Weights of a small transformer language model.
Size: 16 layers, MLP 1536 tanh GELU, vocabulary 8192, 34.6M parameters.
Training: a variant of Adam for these matrices, 647M tokens, 9871 steps.
MLP neurons of a small language model. Each row is named by its layer, matrix (up: input weights) and neuron, and shows model dimensions 48-175. Each number is 128 + 32 x the weight over its row's rms, rounded and kept within 0 to 255. Numbers have three digits each.
After each neuron's rows, "fires on" lists the tokens most often at its 100 highest values on Wikipedia text that the model never trained on.

L5.up1044:119108114097147136169135137136115120103141092090143198093117101108188136069137077147160164077144118159143098114137139142082074078176186137153122187065148136161143165104125085148085156130103150193152110139057141133108106119104165150098098125092120140087140118065187087095095094085094163143061100176149130153142129181106169183048143137173111145172115123146176138055155140076140147135143
fires on: ".", " and", "ar", " ", "$", " Sch"

L5.up67:094126133142098217107173163102169116123105153084176109130132145147181167114100139105116146116150174152140092073135185144093090135163099148101105117117122076243139126190079158189157202111137114136139121123119160081101069181124156138112173162115172092116096125124091173165127102122076119131127032177125099148117124136115153090112167104142114193160113057118104140062111146150087125090110
fires on: ",", ")", "),", "\",", " |"

L13.up166:125122140118111152180137158130111145129164163155120104076063154154089151105093177155125106137105133073124122162177121147117136098204105182124086096090168046165148117183117163158130189130119134132111240082193111105119135158109097096173107149115171094157100106143127108099141080096084155138104123141143150138112134131163089107114150131136153194215122167132093108152211137158158195087078
fires on: " ", " m", " (", " d"

L3.up1076:129107098130138162151134128095197192102123111165125125103121073098115112143072117083132086155121149106140148088079167146175083166105111150087159150116120105073144146115131176108141123178083121116135134137192173132108098166147145136119135142106118095112145162106143179137165104145099116091106146142153114132108166148124121137123173147193151121112138101147179126069138091117143162089147
fires on: "L", " of", "6", ",", " the", "7"

L5.up1433:138079120081077131156143161149107172097081113204132116141078109118108150097174106104124131164086114119154174113068042170153118153167172155082079163073087139131125162118135104170102111155155162118117127107102151126102071175120146133078134136121107153141120170090142179158180139177101055153169112159102141118103168092138162086120136125152145131187107167127192118127226139118153129092213
fires on: " both", " between", " main", "el", " under", "der"

L5.up1132:165177157146136112111118090088124073154113126139166173151145171147169138111116128103142093136063197174159121108094135132164105096152142155185108173098166171116117154070123095140164141109092137219137102115135161147103155124131113102077182108151124135117103103157130163116082156070131118086084096147128107168157117098134162164105096104098116161104069115181098151185149074129081157154127
fires on: "ah", " and", "t", "n", "th", " &"

L5.up419:090144156115158152159137066128097081075128075102156140103146106141164130150087129143096182082130138156124223091125089179147106105122184093168205161127154183091127152096110093134047109151157086112126136118191096104126170215040085131116135105167186095152132128118158139137114158127132149107068172165211136130142114132102095080147141120117061070180068117178097146131142170110078162103157
fires on: " as", " &", " Ret", ".", "port", "3"

L3.up1305:121115119116095134161140140090136124080147140144150147143101136140165127121145129108188177125024081137081114110092068133137092149159144099162135159085152126155112152122110098217094156185139160150166143093061172166160118145069100108084100188157109137124085149144160144167130141090101176102114042149107139154109150187089175157047162153126079162063131142122097122100128113145168144148116
fires on: ",", "-", " that", " ", "'", " and"

L5.up641:166091133123123165091192078128203149100108144179128107129111092073150106115126110140116114153108148126102152122126104071139181160132106154094103125093123127103112159187110136134075099109143145117146180110147149114173115144095157122174118144152158134094120114069124152163105116142104140092108093141136149124106167111156109126110106125122150101161151128064126176189192115092128155141201
fires on: "ing", "o", " time", " Time", " =", "ue"

L5.up138:201090143137106108105129078149121163079077144194190137129109224102175112153131128120118157172042124222107099085133100135185140182132159144100116154086097163151095145181070127118138157119123115138165092132148185100127162179165123138189148141149169110116080126114051194092095116111122109120136082097132069176122150128111150129145115143105120157099103076118162131160107156080092072094171
fires on: " the", " as", "th", "s"

L3.up1222:070065184136174123107154105109223114128158177099121139094067120118110084124117121192084160114131117117132078117144115149136120156140142139111150159143151105115095158133143183103102183101061153137129124137160191131094143124088096163110121141168152109122079141080158165168101104153093139137090129124122124134077068104128109147135143120137132129139129117116131148130110139139125164182100
fires on: " of", " ", "ul", "/", " in", "ic"

L5.up1115:219085102168141127209130133145193118104120151094111158145141160172133109109142112153158139152124140162069135094113116109123138086143163123140117181148069168139114107191089137109077154167124124140111128089112134150123144115171075159096179120121175119118089153131138126133179113186097088104125069148176139114192118087109149141090115114134121099175100167162131167105079136054142128126222
fires on: " (", "2", " to", "4", "1", " into"

L5.up679:161074126140116237140114176107133085118138139073113102101135114157114111129148114114132098083167139166194164093184126141144137142106125141073074108139158085118158130149119124113170184132187078206156167087092096108120076116156145116158100132141221083153148092141111096159145164120082137116121098079114102110093044096128079157118109098166146144095108081148168082100093104130129084117141
fires on: " |", "4", "9", "3", "0", ")"

L5.up1506:178108143136077167111104068170129132143126132148156122185129116141137169146161098124135117099123124199091102145128128131158184136155160120107152127080140090132127194102115101127130090166180184120141145054151142075164103194159098095110139129149125129106090163109052150130068088128178176046023089112172140167072143087124127131069119087105142145165115166066155067110148207147135129124123
fires on: " and", "\n", " as", " than", " the"

L11.up1440:089095096128161128145120127125120112117149088090135154089167129227133100127112157166142172152179153101073087114145172200129155155159113091119129163068103098157143135095086172182107111138129040126070087144136183114079082146117111143128148155144145149160146142084165127144147141143111193067049105134207153172063117102115196195155076129124177115176095142154076072141178129106114125111144
fires on: " ", "0", " al", " of", " in", " v"

L5.up409:118111051091160107163151142143097177088146115155096154168123121164132144178125153170136130148101162123137124109063170120112076138129115115083091121107114116152090170101089169101170112142118074077098149100155127113118179116114082137140122161170138118118090121070133115162110154159158162093148122120115184127124134113141170165087165072187174117145126134130158100097146087168179114074148
fires on: " of", ",", ":", " L", " Revolution"

L11.up1169:116072115139105172140146091130124212053116077095146100152175146193135103114147156116099186058118156137113121115114055135167147129136159162164146177109132109160172149111103210108092109155149088144080090180152129129115064187148141142051077131075158105100100119132092118121167093158107148059095099158179103079114121181181124102085140071127111164100137106154102096165153136086104138174107
fires on: " M", " P", " N", " T", "M", " C"

L5.up20:138164132137144109127158129163094100132176102225069139130100151120127146089106105113182128173184181157131136158187147176165083167126100140175142090095032153200142150127103115163143085173218173140116148102092140152101116129102089148213122138125086100092066151066155090078118191107044173131086137101127138109119129113139094075099108134119137149127106107115159169125094102103090121121165
fires on: " that", ",", " and", "0", " "

L5.up279:111134058130160108099122058161183182124129108114108125140165130155132083137147123101104114119115109160130136128141131109096129087173117184188123163151087109062152116154141156152155113118136093114086081132140134100111107143229162097162130151149160147134127084086097155064132124182116148084106100189151099081058141142151149124106039185138152192075097141106099099140131132023152162157115
fires on: "ip", " until", " from", "ardo", "ing", ":"

L5.up1091:137109167109101126123134118095150049146122101166114130164163120154160163101090066103117162137090157147075138104080133135130122154140105165175137141047169105152160158125126115150082116170095181124136096112104150193101170106127101146137144123163107098080168196085142088140133093125150125093149106089170143085123151112150142113042112116180103151201091124066165136074105159126127146104186
fires on: " of", "In", " in", ",", " Both", " many"

L3.up768:142103096147124160112106074138198110100171108153118112169125200192094165153151114079154123174112103175135070090099064097135153113135148132153129120144076098075092123069123181103138114131113106120163087086151101053171138112105133088100085127146097174178125006131082164160141150143126164109149076137120088159108158139124192183124129156138180141129139072089138111200110112145162163121088
fires on: ":", "In", " from", "ing", " in"

L5.up1240:196097125157104125129154206120144094101144133120128084112204108172152130114158116103133107102150176095079129105142153161101109144163096103191136120089101079159144123145118144091180135132111065112098087155173127127136106103152060172157117158120105069112149159146143083086125135154121142089130124087121095111167189135145094170087119169119112122170095123156109114139135104124132084119148
fires on: " to", " at", " At"

L5.up244:130056157146101156117131179124142188083155117104127187196170138136140107136121117098142160144101152117044102132118198100088144154148074161206156145114193063106114137146140149103094118121085101155092066131097150120135158114156152168072178180152143154134133114119166107129099117123104148101118110139122161156183168102105113142140132104169147135186136141111093137112092113135162146110148
fires on: ",", " of", "z", " to"

L11.up690:081118062116110107095091110114114161069119128128110141135083161163146107144145115127089143083128136129127080124134096161104103122096112180129131125113155156147045124117091192105122126140169135175061153140170120135145112154115108190093167119155130112105156147137145133164177108090079132132089101171149035135156109117136137030098137091122042112131117052200186147143077148142081167108197
fires on: " T", " P", "1", "2", " Robert", " K"

L13.up191:168091151135121112187119164066115100102174166090113140154088154159141142098124084154163141102092175180108140085138074100119120146124135095139188139139127196174117145157153171125116103138195065118144097131122110166100170128110116170153151113136168115140108094091165105166208112069126150141118148088158105110122097145152142088088119091137121093201131134093129185061123114098065147193151
fires on: " ", "1", "2", "–"

L5.up1140:142154147085163162169100154117199117115108082099100097113155130173077141115137115140127129148176155155110116198066131112082123133118083116113157163141112111099172106074129156136158094127148111132126072128149175120147134115158103097169168111124149111140151184116128171092141129143169141133120139137152078208088172126137135122089106166122194155142081123141120126152125151034097127107052
fires on: "3", "4", ";", "6", "as", "|"

L13.up0:145130136228120106117136135159083182126140131148129127125110173132090113106091144106100152155173173114148156190160145108134101139078090168146139097113122106170106146177108167083199165121124118115124130114103111112081091098091096160197185139163126105178060183093123120146095175107085184097154178049112085079110126133097098108064109123096124181145181129154107151159106145112120181147142
fires on: "9", "0", " ", "1", "3", "–"

L5.up683:133126149125165122133140117156146070117109135160118130086149131121136100120125146168118155131208141136086169141156111142099079121141133126077108165151148216100122137116088113151055126134125182138144125101126216103135138170113165152136152165154159141101120109134141171086138110174099166101084122147136000096140106063115123138194133120122015136172124109162092146079107159098095174174102
fires on: " as", ".", "–", "0", "-", "i"

L3.up648:184135135156114137144057151132130113105130114101171143149094099119135167038148058123116039119141141192138075133101181122125144131186169005139142068117084122181131177125151123124135175104090118177051162141143097136152132125132098174169124114127129146162121105094198103130150158132129157083079102145204142122131166178147171210093117144143126113125130167131138095119184119111150115103130
fires on: " later", ":", " early", " instead", "par", " to"

L5.up341:110125165132106111152063129218133141156165126101095152094096085156114074119114083143131185158164089158165137104077142125130053144106195134112115099129078178144148156130166157150124178155103140087150180173122154143076132155141160163151128115157139065147136100092170157126093143097072101113110130168073122178144064113133106094119141158156118107095113099150094158147083133092097140147179
fires on: " of", " for", " had", ",", " in"

L5.up1145:167138138102099142143113122152183110112051150096159122101119131117133118061139116162161142129136159129112134167120158118105105124097146133212134149126118069084053123097118156092131150098092124062164113176137093131104153097114105096133116118162205074169095160126155132108134166169099129131065130088197129156145180171116119143070157135136171190079101164184124143100131146133123147089136
fires on: " ", "4", "2", "5", "3", "7"

L5.up757:109134107065159090117169120142140076088074150153129105163165117147094128162111095196119181143128086150085080090109157169182117157134168095184126132083136170098071165128083137066159079150123104135135123120105120154120144133118063147109133153103172106100134194186141145127128126138111150073102099104165179162090155108153134135106141158188152141181099114114082093147105137112097154123153
fires on: " in", " on", " of", " other", " to"

L5.up516:098160117143105126122180128122126099152146104143126189098115175135110102105135131099155124220112177137162063126126092087125113135162162104157118164064062118146146144185111118131108118099137115164193160093113139159109080132096147113148101134103108105168144145063105154119142095117070174114088095172109097084146118123114112160050135062098123130103147122140094175091127168171118187143176
fires on: " that", ",", " \"", " father", " son", " such"

L13.up364:102125012122114157154110113180089081180163129098177155136144114114137146079087158130133130125101154140091176097167108186137115153116129145135093111105146132141107110155064101079082128119154122124079102163110055065094120109116088128141143114139175104137146116111139150119156184144132192038094116120171123120169121084173142130104091115145080112132135109088131203125114116085093173150169
fires on: " |", ";", ".", ":", "===", "|"

L13.up222:143139108111145119097156104133111109071229115154102122100146089187120155116065120102125153108129188115159136083161119173177121142111125134130124151110153114118116146137113076101133145198124103205126117070108152125146139089101030148130105086123119096183108151171086110091159094121103152049130151136129106135149119064199169149153061148094140149146120135135130159143162085121100172083141
fires on: ",", " and", "a", " |", "|", "is"

L5.up1242:177130116124112193176220192138178133159088075146149154164099105161168093130126137162117109080147102124169201131100166126112137143141179149103120069118109103171110156100093135136097108107081148184153124144127146107110170169135095137148129153132139048127126202128163117124206158153093134132156115071141127157114103125124089161067107112091148135116151158104121165038146106128089103091160
fires on: " in", " sk", " he", " under", " completed"

L5.up1246:117077109133127101139125129139168127115072120146133134133121137109176081143117098135133171127148194185103148123089061138109143163124129094143139133123139146145151149148097087095114205129103111139108109165145159124086097151094101129117185128160155046129143145120125141198130128058131077098093130107129114136171137091099136158191155114117063158116134112087141158149109096078114101113168
fires on: "'", "s", "c", "ic", "-", " the"

L11.up1228:151094102129134150173112122138120126124111126130099156201141241130133117150152096118185138114128127165076157154145153125124121126173222133175092149100165107178069121134071166131142135123114129173167148094109137108144095156163160113099063082112124112139162132146080155172130112137119135099113165104155130158035167146132090096105109133110132076145139163129132167116119159073114156085133
fires on: " a", " f", "A", " equ", " He", " E"